Weights of a small transformer language model.
Size: 14 layers, width 192, 6 heads of 32, MLP 768 GELU, vocabulary 2048, 7.01M parameters.
Training: a variant of Muon for these matrices, 7416 steps.
MLP neurons of a small language model. Each row is named by its layer, matrix (down: output weights) and neuron, and shows model dimensions 32-159. Each number is 128 + 24 x the weight over its row's rms, rounded and kept within 0 to 255. Numbers have three digits each.
A block is one neuron, or neurons of one layer that tend to fire together. After each block is what it responds to, as a language model described it from the Wikipedia text at the highest values.

L8.down441:135169090164124145095139167135100100098163186096131140131121129135162113146151088106147137136127155147150134107095146103140108141110167104136150119146092110151121145129085155119169106112139137167122075112087151128107106146106144132109111117098150089152120126157146126114160147126135156158080140113139140169099136168131090094126134128115121169135178144170126103141164098119132148145131
L8.down476:145118112119150138145135091115113160136163144131092161125105170128139150115161196113111133066144123145099175148128098114153106098102101107124125139115140140112128122123128135145171094134143094119154114143172111092120159119124155157153140108113138123112164154116133128122118131109156138134157126111180118138143093100094154128115116101109155168079108189126121113100111158137074129089100
L8.down558:127140139112105107145129134147077159122157153090127159156132152105157114130140095119102127158131130146133132108133118156140136108155168137109154117148152113094137107089158136142120142132125119099156145185077114135119117160161160122158132146152092154123139155131138143075139100123086135148139087176125123117138130121107124107116111163127099107115100156129133112150147160097166158140129
L8.down579:107122145132151090169134122125099110152132168142161163105146126124119176082162133139157124084137102148170122086154108142155157143137138091115147092103128075132131161075160125141120148153116100103147112116138119155139103132116098136089139133134114135131163152214177107156114113116154154145112119134105110117105074115125141132125117099152102109130113142130142109138108138119109094113137
Mid-word fragment pieces. Short subword pieces inside words broken into fragments, especially "il" (Cec-il, Pil-at, counc-il, k-il-ometers), plus the g in Back-g-round and the op in Eur-op-ean.

L4.down526:122094130148173134100128098107141075115147131142154149118120137150098125131112125130151148109091116154154174111159098127117109144119096112162119108073150153127052115154140129097153106149140119139144116142117137169171125119170136101092135155088113126139165129119173137128110087142118118088110121122150152155141115156138091144132101123090096133118208098087089154117091106140159146137113
Heading close markers. Closing == or === at the end of Wikipedia section headings (History, Death, Current squad), and line breaks after article titles or short descriptions.

L4.down474:134102128153165135116091167122126160156085079099111141097116122159181111148146126079148189137159146124109119087102118113140120102089148120134145157133145111166145155120107113137077105139121117123144122151104137125159103135141122101093151102113142105105092122144123132099116085131163118076159152072136123089137140129142129108130127086143118148137085122114155113129149136114137089168128
Mid-word split letters. Middle fragments of words split oddly into short tokens, mostly a lone "s", as in spon-s-ored, Cla-s-s, Shake-s-peare, Philad-el-phia.

L4.down15:124157158133148100140158100091112107095123134128140116104111119128130105125091144154131130166150160131127125162118183115151143154152122125133166117132134079101131137093155144175145149140094147151105153158092136142123081124120083148090148110139124153114109163083115106109146151110137147097146114136120099114139158155128119144066121141104139132184097108118137090105117134173138119130186
Place/time prepositions. The prepositions in and of that introduce places, dates or institutions, as in University of Michigan, In 1830, based in Alva.

L6.down5:105089114070162090139127164141129145130103130146150135101179146124132134078131141105126122147105153125136097112168096126153111112149123103128112152133137115107158126135123106129146116110163112081118102111136140100089176078124115145064137168133140096120141153121137152143098112083132148167113149151082159112114111166145145118123138096143135145165120122115154116126125104124119115065139
L6.down29:135119122156142127106111081125138118112141122127123129117099108138101133128149139123133126121122178131133127062180089190099151127157100166136125119083156144125118107144165145103130167108136132114116113144124160120111155151121132190125092154106125128166189116113149106090119127152139101100149094093098166142074139128151096143169115116127153151135131114124077130124142135107125107152128
L6.down40:119132165164151134100151145104123144139119094106137105152142097129161130156156119118115088128168109138119142141113125128121133172112133127176101147152093136103082155131123129146122122123127127140167121131111066114136062116133124132121114137099111123172130074138153116113180122112122104126133151182109131090146108143147094166155127069097118118166101137099190113089148122160110161103125
L6.down43:172164111151129161147122119139088106095138125142162124126171152116116080142088128128162128125162150119123082122108111155153141150125188146151124151138157151155165148125138125109136107113109147107128131108142116134128122144144123105082100094165110117148073121148166171146157108152149136131111089146160131152119097132116118088142129148095141121125111121111161126120119087105164171137112
L6.down94:120107094124119141111131153136124164171117123137129089141129125105120138121136141085125133126132135119121185072164104115109129116140133134138116143122119127115138123134131174154109166079135146125138111148106150132133111140126107089159129163128126197151121154110141101092145148150147121150116100126123112124167153093167110118168127088133101146162158088121138131145131143116132114175130
L6.down103:118185149140170116157119130117151134115116109146132136137119120136138142132153118119140091183156086124137103147091095136188104136136106115129162122117152141156102128097116162114114158100102095120118130146110120100110057130167123136110116127145154105122156075128153140147134190142136144148092105138118138118093113164168100162102113109141142106149115095084103082094152129180172121157165
L6.down112:168126142129136146193129173099158133134133180163165124086162129141129115106123130178146117122143187154163119118124138147121121134103116140181130125125152114121084111123151094097139128136165153111123151079135084097133112129107171116129148156109081153123128103174105116111108108163146132132156156142108127120104100117132112128144142091136120151162142194169145112112137097127131096121119
L6.down269:109116120139089135151136106142087133122158113131140134146112108128122145145104160200161154130127087118166116124063083094123162127150125107102153136170146134137179111135117167154151115123181125150114088149112128145143107108132158113111128146083086143125139140155138108135125134137105127129119147120108097106146159130066102149163136152135158117147107123103156082097110105124120125088119
L6.down278:133110156116174120089104158124150095155114124158141116151158120162159089104158172148152148129144143141136169121131151174134133157112140155103073168127088135116115167187151112114139144144099140120131153078149136145113135111143097105106098126117115118153122131075088171146099177095141074120102131148157110119092144096113131082123108144131094168112150142138125123151156114158116183095107
L6.down285:106122162159165122116114159152127130129152121129150125124150091119120110115140154153131111135106152100153095107138129155083120118144121106145164094151174142107164156119141095126088080115109114147086137122133140140122109132153123132157163140136092134128139090129166102153115144160156155121111170123116115111090153136123127093170085160086217155183092144124104129086101130132105112129094
L6.down298:173121145146148181127112143101130125152111148128166100134132131152131132131105152097114122141152186176166132103148097153095125123126113159177130108125137146108114093146116154091132165151080123158160121158138126137113136164126123070147089161122140132139154089131133132110122135115107073115149104163142149106148162107113102143119114115143138155120140118072140107107142102118101080142143
L6.down350:147079139096119194134106163118126148092130128134125132112128176172136161135120171129117136152141134138154093139129104131132136155116165175111163086107165110113116141139166144117106128138127138136114126144085182175136092134143098139096162144164133191141120163094148111128124096098171121105107110130132113118136120110122089114113143109151094181118086070149122171132130116126160119154137
L6.down364:167136135146110083164094127104125132134153134130113107117113169116134080137106168143112152132135148124110096118139161171154120121146128139132097127124109153122116132155158113159110132123116177112118123126174142104170159165145106129129107119122106104177162104085156114120111175154150135106130097137102059144120118117115183123143127103111095116135104127119153160124126132103077149119127
L6.down430:113128133152159123095105134154102120110124107126123103163134068139112117092060113123143089091198121110117170125141133092101130102096134109127136124142112149153150127119140125138121075125171145126173119147060130106121118104120138151120147164162122082133092128140169129123142143141066163145088177131152086143130103146136148119155131137143151178084124141121087153133115121102158114170145
L6.down441:123112139136092118107133061144104092102124100108113136137108196121146054137134134158182118147100127145138092149085105159120113173145130205105149140143129153108119119163101130117152139129118095119126131117109088124116151163149108112075137146136160161127134078115106145117144179095131102137130140130144121124107169104125121106137125106129132143137152155111139134124148194131159165151109
L6.down691:157143142103100153133135161155123149148116156129159135133137126151131098117139150125062137130107111103104135146075114109136114183152131146095111113108167174109116113193157178131146157111132120138104128130119156142098109155096092109126142138138102122150145160111121136124126137131131120143097114130140100113146136140162159113199124082103140093081122130174148111174106090140070140130145
Mid-word subword fragments. Short word-piece tokens inside a common word split into pieces, after its first fragment, such as Sw-it-zerland, gra-s-s, Ven-e-zuela, li-z-ard.

L4.down646:145132098121144110092127184123154116163183100103105109147106124140146147141149171145097168087089089118155106131136097141132118135163166117138110139160116144126145101098072130120143169131110141145149119129137113127118148106131113139127128078136150124156147157164134134142100153140103125118084105129151127130146122152141120172097137132128135159115085159144138157103158130089126113148116
Paragraph-ending boundaries. Fires on the final period of a paragraph or the blank-line newline after it in Wikipedia prose, just before a new paragraph or == section heading ==.

L6.down3:089119132109120133070172111118147134168084167165135119159157100120158126150149093109148132125106133040145131088131126140129122128092110122128156105118113160140145113117144140105130173095120140072116186115139156111149167146128122147091118121109103118112134136131090134154108165128103118151129116139135166134088142124097127179080105107132145136125113104149107150133112165164147164126119
L6.down30:111166145112116099130156096111130073108119125189103100137174109144120150111124146107136134124126103100158151076142155160115116119127120152110126138112102127155124123153127122147134126088111140152135166096129164126102122106180116125108150115120104078131108088111121097132110100100154147111135121154148129109197146151157130101094121140124116116125165161128124112101117137121209105118104
L6.down111:162188133106130115081099143090141126173135103100117123118130091125130138138150125152137144127093093131124135122138142181145177118143136152100085140160125165099137139101093103123156143159109150167111141094079112146120094099117149138100123093131130145126111127161133136109121097102124128101108137117150140117113144163122153132093152081102128148124134128117124112104104156130122158125126
L6.down168:106144104104123101114135141136143109097134094153155115154165120179119144139097156139130142135107102102137096105102129099105126127125136138139143207159118101146175137105124115146135131143182099112095131154132143133113149116145141116088142143150111115146121120169139157116141126152113121109100118114145157127141121142132129102101125132175141159093077135175072165140137154075139144127128
L6.down200:145092111093123099133134114146164104141117137143098097104140123160137125115125119152136123113171106107160126109144113164112088139134147186087156109162196128136100157093164153134187125114110115133180127115119100165121155135047169139060123126109130100124105126144115145156142142122112136135158114157156145144108136115137087110111144134132133160141107099127126114095126148124105129150084
L6.down241:140087157182142159150104111160101130143164146127131077125124111114151150101114136124127123137152138138123118059116158109163083146133168073123161122139134103133149120129137126170137155103129148123116111122124128123147094074168147101109153141107136104111117137174108109133101095194089155099101122127095099105130133153135166131153155113138181110075111140081155135145144110132119101119101
L6.down249:115190127138166132132103137126114127112120145101124149163116145088135135126137124144104081143123147141164141172136118106130176115134158115103111115150143146143095136089123154119116112120117106156132183157133177152096133150099139134171135161106128120140099119119107200105130111104162104122138115065150103139137092155120145121101148138131109105150158129107121117135102135083105104108168
L6.down279:098109142104129106113107147107117132167137126156134149143120144150164175090125118191157119128141158096165114126154157110135138157120159150143116116135108087167124142106151177086145138141200100125129112153139114093113141147115139129133139112134097094107131164099085168138112125138124139105089105103135135156148156111114138080147179138110103148107131125116091141133104156124101165107139
L6.down358:119153094116113115119080145146155079131126125151132105132116107077175143172128117132123154108137075112142101123119112131148155128163155127113117111128135112132115080105108118084134151156112101164170145112148120117135162157118158160120119111139144121136127163182088113120099153093137172117065098133152127115101115138167137136104149092114156111128094149118142113140180115129137115096137
L6.down375:088121111105116091128129153111103070143149082127129113103139108133127161132118168160150143104096105084156108125112122133165098123099147132113123109089152092153165103135135156096159116121107172112145124170154160160138115174111127125113138112112099133137135118076111114143145113140121140132157131111136135179140164173082133142149075166128109187129125124155138118159142156121119146111151
L6.down403:142152138144108133110177118104117131156105104111138113151125163149107123099151136129156168091130101144160119151127116112126091126122158099106145177105132152128112151103094129146171088144140157153125103113099092177178114137107124176097115153125135140089121131150099160175118131162141119143147116125104142140108149175090162139156119101145122137097076094122111130161137165103132131139136
L6.down418:133153105204117116144111101099108105132111150109121121132164151141111147109156104143128163110152147111131107076133162124122131101118099132115104108128078107111168113086141107091125103201088126107141148123083137138113097166101128130125115136154127119106105124131121147118117192135128153154122121133130145122098113107117151131116099135156139167121148144141127156164087136153116113129165
L6.down560:126072121125149101133164132098166124120168110138149088109118114129130158144080092093137102137132090138171130128139145118108164116118138128156148116123152101140146098140080161155162134118146153148122149126129119087158142120112122083129133111113138160101147097118144146112107155122134101140147152113166134106172090125160161095134117122137150153127116106123111169136115161136109127104137
L6.down603:092115088109149100087106103137159148159136111157128095131133161124120103105153122147111144146123100103150091166130134176117144118132111095161087166118104161139128114141106138107130129129141136155146117130119095147096144107139118126145117096146112118107182137116132118149114143113109116144122142139189087127151159123113118128117124154087143150098111090138069106146189124127135147150166
L6.down605:087135092150136129135109135100122121118099128116089125151118107105119145173122125146121086141125149179125151118154102086116109139081090095124102106160135135126094113126162089155116147151125102124117155153160160112150108117143152151136103129114106144142109176119158166134163063143182117140134101128143127127086109155122124157198119100168152156148135095133140147130083131088129127157119
L6.down760:131148155095137119136140121085161122141138113147107089127140153141145110122154142104152147108177115141115106162133110128179140121116145129093102130136120147135070114128113157162094096094157083175136133141089124166127116121136118129129137121151118101157172078131097166126115104163173111119156128136140167079101148124107096153128083098143145137111127069129167126128177122125112107109108
Paragraph-break blank line. The second newline of a blank line between Wikipedia paragraphs, just before a new paragraph or heading like "==Early life==", "The", "In".

L8.down29:106132121081126058135180151123099133106135091144103133141142129091110117143113091124134123118120111166111166152144120147146161136100094129115133097104134132143124146118076080118125093090158151142128102129136095138159128151164159114112144115162092122133173147103131123110128086108110104156103133129163128123138112116131125124126122100159144090118083086055159163140139131159154151142136
L8.down583:092135127145101132128117113148136131125148109099172096114133128123159168092107129154082131145152102151134141121157143134097111117122132154136138172111114145140120137075119150139090066139154081141117135131156142140132118106153152093076137147153195156139175095122100100087117107142124148098169154113148141119126111113129114120068137151149145149103167164127112109116122090155093121123111
L8.down657:191142141160118119108121138164118162154173128143158149154125145113128123115110109129151115145109127123132131102127103102186146158115131125088130171107116166128101150155110108139135141154091099143133119075152117153133133133135127094138119136089134094104171096126133088104179098130130148089134093137153173142177124160117091127134077143113121123120108127120151109166097129089156146142163
L8.down743:096118128170091108110078103150098114145171115101122129148147158081107134129149108132115156127133155147083114140115147104082156134121129121140122090129154142122143106167161103164077152120115170119119157135092143101118080108150143143114127145152133137145076123144130120107113134139137137149088115143131145142211112122150150143120111090145139116128107137085124128137137173100125100168110
Section heading closers. Closing == or === markers that end a wiki section heading, such as Track listing ==; more weakly, middle fragments of split words like "com" in becoming.

L6.down56:165154153155128134114113107081156149127105186105114106112128118163133147113151130114111093108142163167103102119129148133122105095118136112161126141138118068093140125124188150108108092151126117125108132152033101161149076144130110113137136143109116136130143098126094124110152145128168133098167135156093121082100133142119126127093143105099124133149106109133132096102085125134141117115185
L6.down66:099108097173129155104190149127137117161111172126172105164106148142109144138170136136106119093106105144149102075134110149144106105139122127128104147131134136141134109125183146133141142143136155159151170166107133108175135136166155123115140078103147074107114124113115131107125114120112106139131090121104126101145153113094166111155099106087104095096132131115137164158091125104153161117149
L6.down91:129112131125068136149107097111122140191109137124097128105102133131121102167127131139119106117148118159121140129124152144146132143131121145069121119102129142075195079140110154109105116157094105088135125112107108127089110079161114145157099138106131129135119106152112163147098103113138116129152151136143181137133125157107132142124139117102179127138129105084103103140108126131133121144170
L6.down104:185179107103125124143125164100128131129104159145177106149118128175141155161114109118119179084126153107102156108153145143138150132160110125101151107091102108110112092141163084133122159093216124105141138124161115150116118144127087112129136143099082097126115120127128120190135123134109132143128126110107105154137120131162118112086115133117144127116110146102110155088149154146114131094167
L6.down109:148136152140077123116148127107140096117117121116113129137155149129127086131091136092182141144103126167118136094162115098130156146153115161097125132135128179148110139114124137150149109101148136086178147124136138123108131137131119150153103093089098129126170100109147150110145141131148159150135120149131158159127102172152145099146132191093127072094120153074118137118123123128117172145115
L6.down208:094158137137132157132131134125103103136109124122087124151106089159141128122132145129156129118094116129154156131114147106124089186102109168129148096161133160103128103123148139142113126114115118101162131119125135141151128115132136122115153104104170130146132130132130133119146110119075136157148121072146126113109132123143120117105171156095128086128095118169188141129148130137162123154118
L6.down216:155114106108156083111132114153146114137130129136093112160108132067128116088126150136153145145129099121130106101097096094148117130112138102091128144097128125169127165151117137155166116123114113152145152154148146124169114078101159111128163142147124096179165166111130168108099132146092118107103144099153118113153149139166166160141150145125141151127099139143083149106158132125098162155133
L6.down257:171101130173155085136165150132150163141145119140144114139146140096154105156104127150149125107181139133124120117113104177149131143109107124076139111080137144174088077127089139102174113110094113129120126120150127160134116147145125123147115119154149146136102146104122127122134127105120120153161109114140085116130115122145153172129152158112067179131087133138124136146097091122130139132144
L6.down341:072118157139142100120131120131164155129129137135146155159115151132141140189148106111168122166139137133121153108147174123147096123124093122142139118116098151144152090096115181165147139141146057067130148134117180121161121118142114100123105104129141124123133078141108131146121117128146125149127122093126137099133155102095148130136181116109169123137136119114130062109116093141125161114144
L6.down359:139157137157137125117137144091096128152103117116103123116140116131114091179130179066159101155139152157151100154141163092134077136135115091147086086099116173151121068125105114141129133178061111131111114164098107125134158096116107125183111141087138117105099120092158117117153128128171130159130139113132139127119163126163164176168136139115107115164128103122141144111142110149093100131141
L6.down384:141169137102118140072144131110128115108065164115176121160132124134105108144140126085104105133142148118191127105122127134116134120108150097111143116140154119100185100130149077134169126158138115119102117127153134141123143129130107156111134176137107134109120156127083095094148130115141131141138147129109172163137133134130156098160163141113095129144154129151145165128118152151135146113165
L6.down477:130142145080090136103109138138164133147121122109158101139080153134112107145110135137120112113169132084184128172178140150134149113148103146121168136117103131121105091086137147135174105106162108144171103129090144148128110143130142163111122071149123117108098116088111148093101153136122124155147180151125157128137123120120142118112130106112130132123134090143114153140124170153131164115140
L6.down511:149120112118151048164140114156177155093103128095174135095074129147121112101151114108101104148144099143121107109108168106159139137126125108135163140152145144121096166104111119110112132157073124144128136125150126138106114105106149130071148152140117155072158136130124127138097107150181113137133103161113142108131137130141155144046139132120131092117123136150119105108132157106148122167095
L6.down589:112148146115171099131148210104133137096148154154100136106123108163118147099168084128115147114135157125137167152141124134146099084170154172110109120106112110163105089097102141131106132130122131143119103089120168099115115130144138155144108162145118122117148181135118080105123103116128130107134133123134145099077152180166155124093137145089090142114113149164148165076117080091111132148135
L6.down611:192129115112131119156127177058129141124156171147147147100170107170102152133124108163152144118122079116092107122134119103157109111112131158128152106114097124161154083124122074159137132163114081102159160103090117156128112165128119150153112120141101103122127128131131107126096141158139146120138120118148150164183146139162141128136188119139122132115129078143152127133130139113143137133124
L6.down706:119111139113125167107126111113106153093098158144142156121133125109126133153124157137139111130155140115149128119144085160145114122126120094160160092136164090095093179114146159144117150149104122180129180135081179108112130106188126163120148156129126141174135116134123117140143104124126116129169101114127105169139135113120108155100093116161133102128129106102099126121109125115131115134118
Word piece after prefix. Word-internal pieces right after a split-off prefix, mostly un- or dis- (un|used, un|incorporated, dis|used, un|rest), plus sentence-initial "In".

L8.down359:123150120157084146132092136106177132120135100102110114123185105132083109121141130152141118116135108135101139153150117147134170168156124091149131123140152124116142155113085158169119128122084111103151093140156141097086117148092164107100092143115104132146170118169132151151092177144133117120144087123168164137144123095109111133087181124129122148124140110129100134154138154171119159146085
L8.down384:134104141158128148132142139125139118126129116141137117103094147102123145125150102148093134144161122173088113127125149086146084161143124080121117137129116141120103094069159117128129180146145107153147162119174145130162135145160144127119090156079117107118134161090163129130143110093124107163146121174118140126177143141166188122125142140175172096163141161147128103182079132128142105115129
L8.down507:123159169140119130117155152105158103157113105089126125088119152136105125158138081155131097130120104138107154149134152114123113127149110126119126110118107118179118122119111114122121163161077114129145109143167144125059154128095166115141149157098134163114132133114115156120106138126164120182166115119089110115153201121144127124129149151116140126135154148115146099174091083125121118091141
L8.down681:172114116094154147098147141135136088129120143097109115118160151100096131108134146107138086140111121161112105152117142082153155126129105121146092130137130100164156128135178129097131119119137184131162123135093142151135096122120131132103103159099098124175133127092097105119113151128139138122109114141109143134136148181148174096135133169118126110114125098168126135166129094139137106086139
Clause-opening subordinators. Final piece of subordinating words opening a new sentence or clause, mostly split words like While, Although, Before, plus "that" and "so that".

L6.down27:114116172155098124124147145101137130128166174172144152134127169149142158144131128151089102108109090132117139147144104096119152155130091111144148132120113121117143130159112159144120113135103123095086109090101129125132106123150134098121106132108140186084129095143131117122145070142104099077151129157151099163145098108146141137126093175106103114138213104129090149124088130141156110101131
L6.down52:101127100146109183120095119160146115112101117148128134143137139144163128132129152166156108111127112138137113147123125135166112132172099131085120131109109159104160138113114155088079164094132102112108137128143149103144141116118138159089098086113120125131153145138116114100091114096152131135130092157171088171089129163127076107119125158081086131139123153140095159146089157135154127108147
L6.down70:088127145104105093153173129115136073134115159124118142126130092146141091157117094132131158097138127138143174105156143109082109146125130127110151123124134185110107139141112132158128141161199135116122148109102145105105131136136157127123154149125126116097134126094090121158169137141088093131135142124114116111105186134179140145107167144119147147111185121148125163144113140148102131130180
L6.down78:117132141121124150144153110099139132086134121162164097141124121128083146116110080125087166145148173132145091156114159112150133139124141137124179135121112126125156077099119130132083133132156128131150122169133112106098137131134138114128133143094094106122134145125134151130096129095143155122121085138088131121092098144141158126131124112102125124128143120098169113111113160084153161089138
L6.down182:128126150139161134121123128095135126138102146138154115106098127116145114130149088120148107137108103105092116159111095113163126129135088154176106165160190136134125160090125161152113151149143104139117115121145159154143117102102151145123125160127118137154149141133153130102121108124136184115138141125098125077135155173135104149076107129134131107084182087106104131160128124154128094122113
L6.down196:109138124122139175118109107136155143078151142109139118144144143121094105178160082121114115134142133147143119189120087143123114133129184128129146147119118110127083110137169127123103153082122141153130100115101123116116100136124130126105128132174096117121146138117089132151094110139119130125104158114135142151174133183147114100105110083117144097095135140109113117137105091129170137111116
L6.down250:130109127111140089123095080150167110106139093106138105128146096140157151115139120172118131118113153146157144133079131173127140194096108149107160092106197123146078166162163134168140149124173126122149129146148155107135116119143133117135157102117140172104121130139109169121100129122117113120140165128129112129138100126110140117155122113112146108134172134163097125086119146105094132131125
L6.down313:157125118134118135169129125079118160121131113135146141121105084135138147093149096135178154137092144113132084133115104114100113159148132135081113123134146133124093138108114118170119117107144112153175120134120110114089151131089123121129100148137124113172141115171116159099105168102136124135155097130107144157164143168167152131048130079139103078124172145133117158152127144139119150095080
L6.down388:085141144125146167126096095142135082150155118124132126124089130138146126133124162149144086169156136113161125148121113117153096135139105143126130148103154120108116122116118128114093173135125128169147106157122118111132114166118108111112166084108110143106120127102134144104067088122179144126104152167145164134117088142108117139135108120072129172166134135106085118156183139136195151115135
L6.down420:107125152181161164155154126166136105155099105114144142115128135168125135125126177132111101123134114102072108116141077164140146162110138115117107128108143112109074093146106102130129119129110126119090107132123152114145139129134155091124148119126119138160152145152122104066117115101133135115181102132127111124156121147099094129128127102141125148122137158105121111131112120176120071118105
L6.down475:112138162127157066091135125131109115129142107165103142104133125140149159147123127135140118147149116137145150142162130119114136162146144151100140104125130123094106128107164124143129143126134124132135129167136166200126168142149142069140065110123131156103140125113133099141058141102135131132121085135091090159157097147149098141144109110134136124107129075100110110134175142114160180112117
L6.down492:085122133108170150083114088180137130110111117131144168150124191158134138131130088178149123132135102121143125129135092136143113179124114094131146119155111131088163115132140155100103125148124141137064116152127148146127149148128106136102102125137154135147131120148128113111152118089146105171142095144109111114125179134116129117119140080106137149097148090133127129101131134107082112152165
L6.down528:138135170121094095134132167176071172112119114151130086168135123141150116102090112127069081149128158131121130115123118105141116117083165096113120101082137143125129118098133150104137123156125125132155136127115105178098061124117131149135148145147140147130145161147122160090126134112167128141091097146104148150145156149125093119147128123107126133102126086115143158147149109122167150116130
L6.down629:155126163113158150123143103132136088120123165137099120103135087122129169171128126137126109117137087094156146121152121095122140154105106112120154127140112107163120161138106110094111136128130136152116151141135193086147132154130127113129112118143128113123118144165141166117161108103098132130095092158177188131109123115123116180092111117153121150150165120128160112164161118138123128073156
L6.down655:068144139167093136113100113126138120167132135114154156118138142151143137148090131181119134106161156091103111160135130104159158098123117137125137127133138095097168121112149119141135125087125155151129113102156151146114133181112117092108135164175110169088146148108126140115063120152105098116159093078157101153132131119158163118068126127119117117136139127125110170128097109146152107139111
L6.down749:156095140103148159086123113177136124132094130131119132126111109111133112155146137157115124170124159141110127099149120083155134124112135125125137146058166160152085132150111099117117121098100126165123140115154133128160143130168108110141120133157127092173128096126138136138147102090161122082134141140161153108137127137092096126115107106132169157176125128069159101136127145143152129161102
Section heading closers. Closing == or === marks that end Wikipedia section headings such as Career, History or Climate, plus some mid-word fragments like fug-it-ives, ca-us-ed, g-ir-l.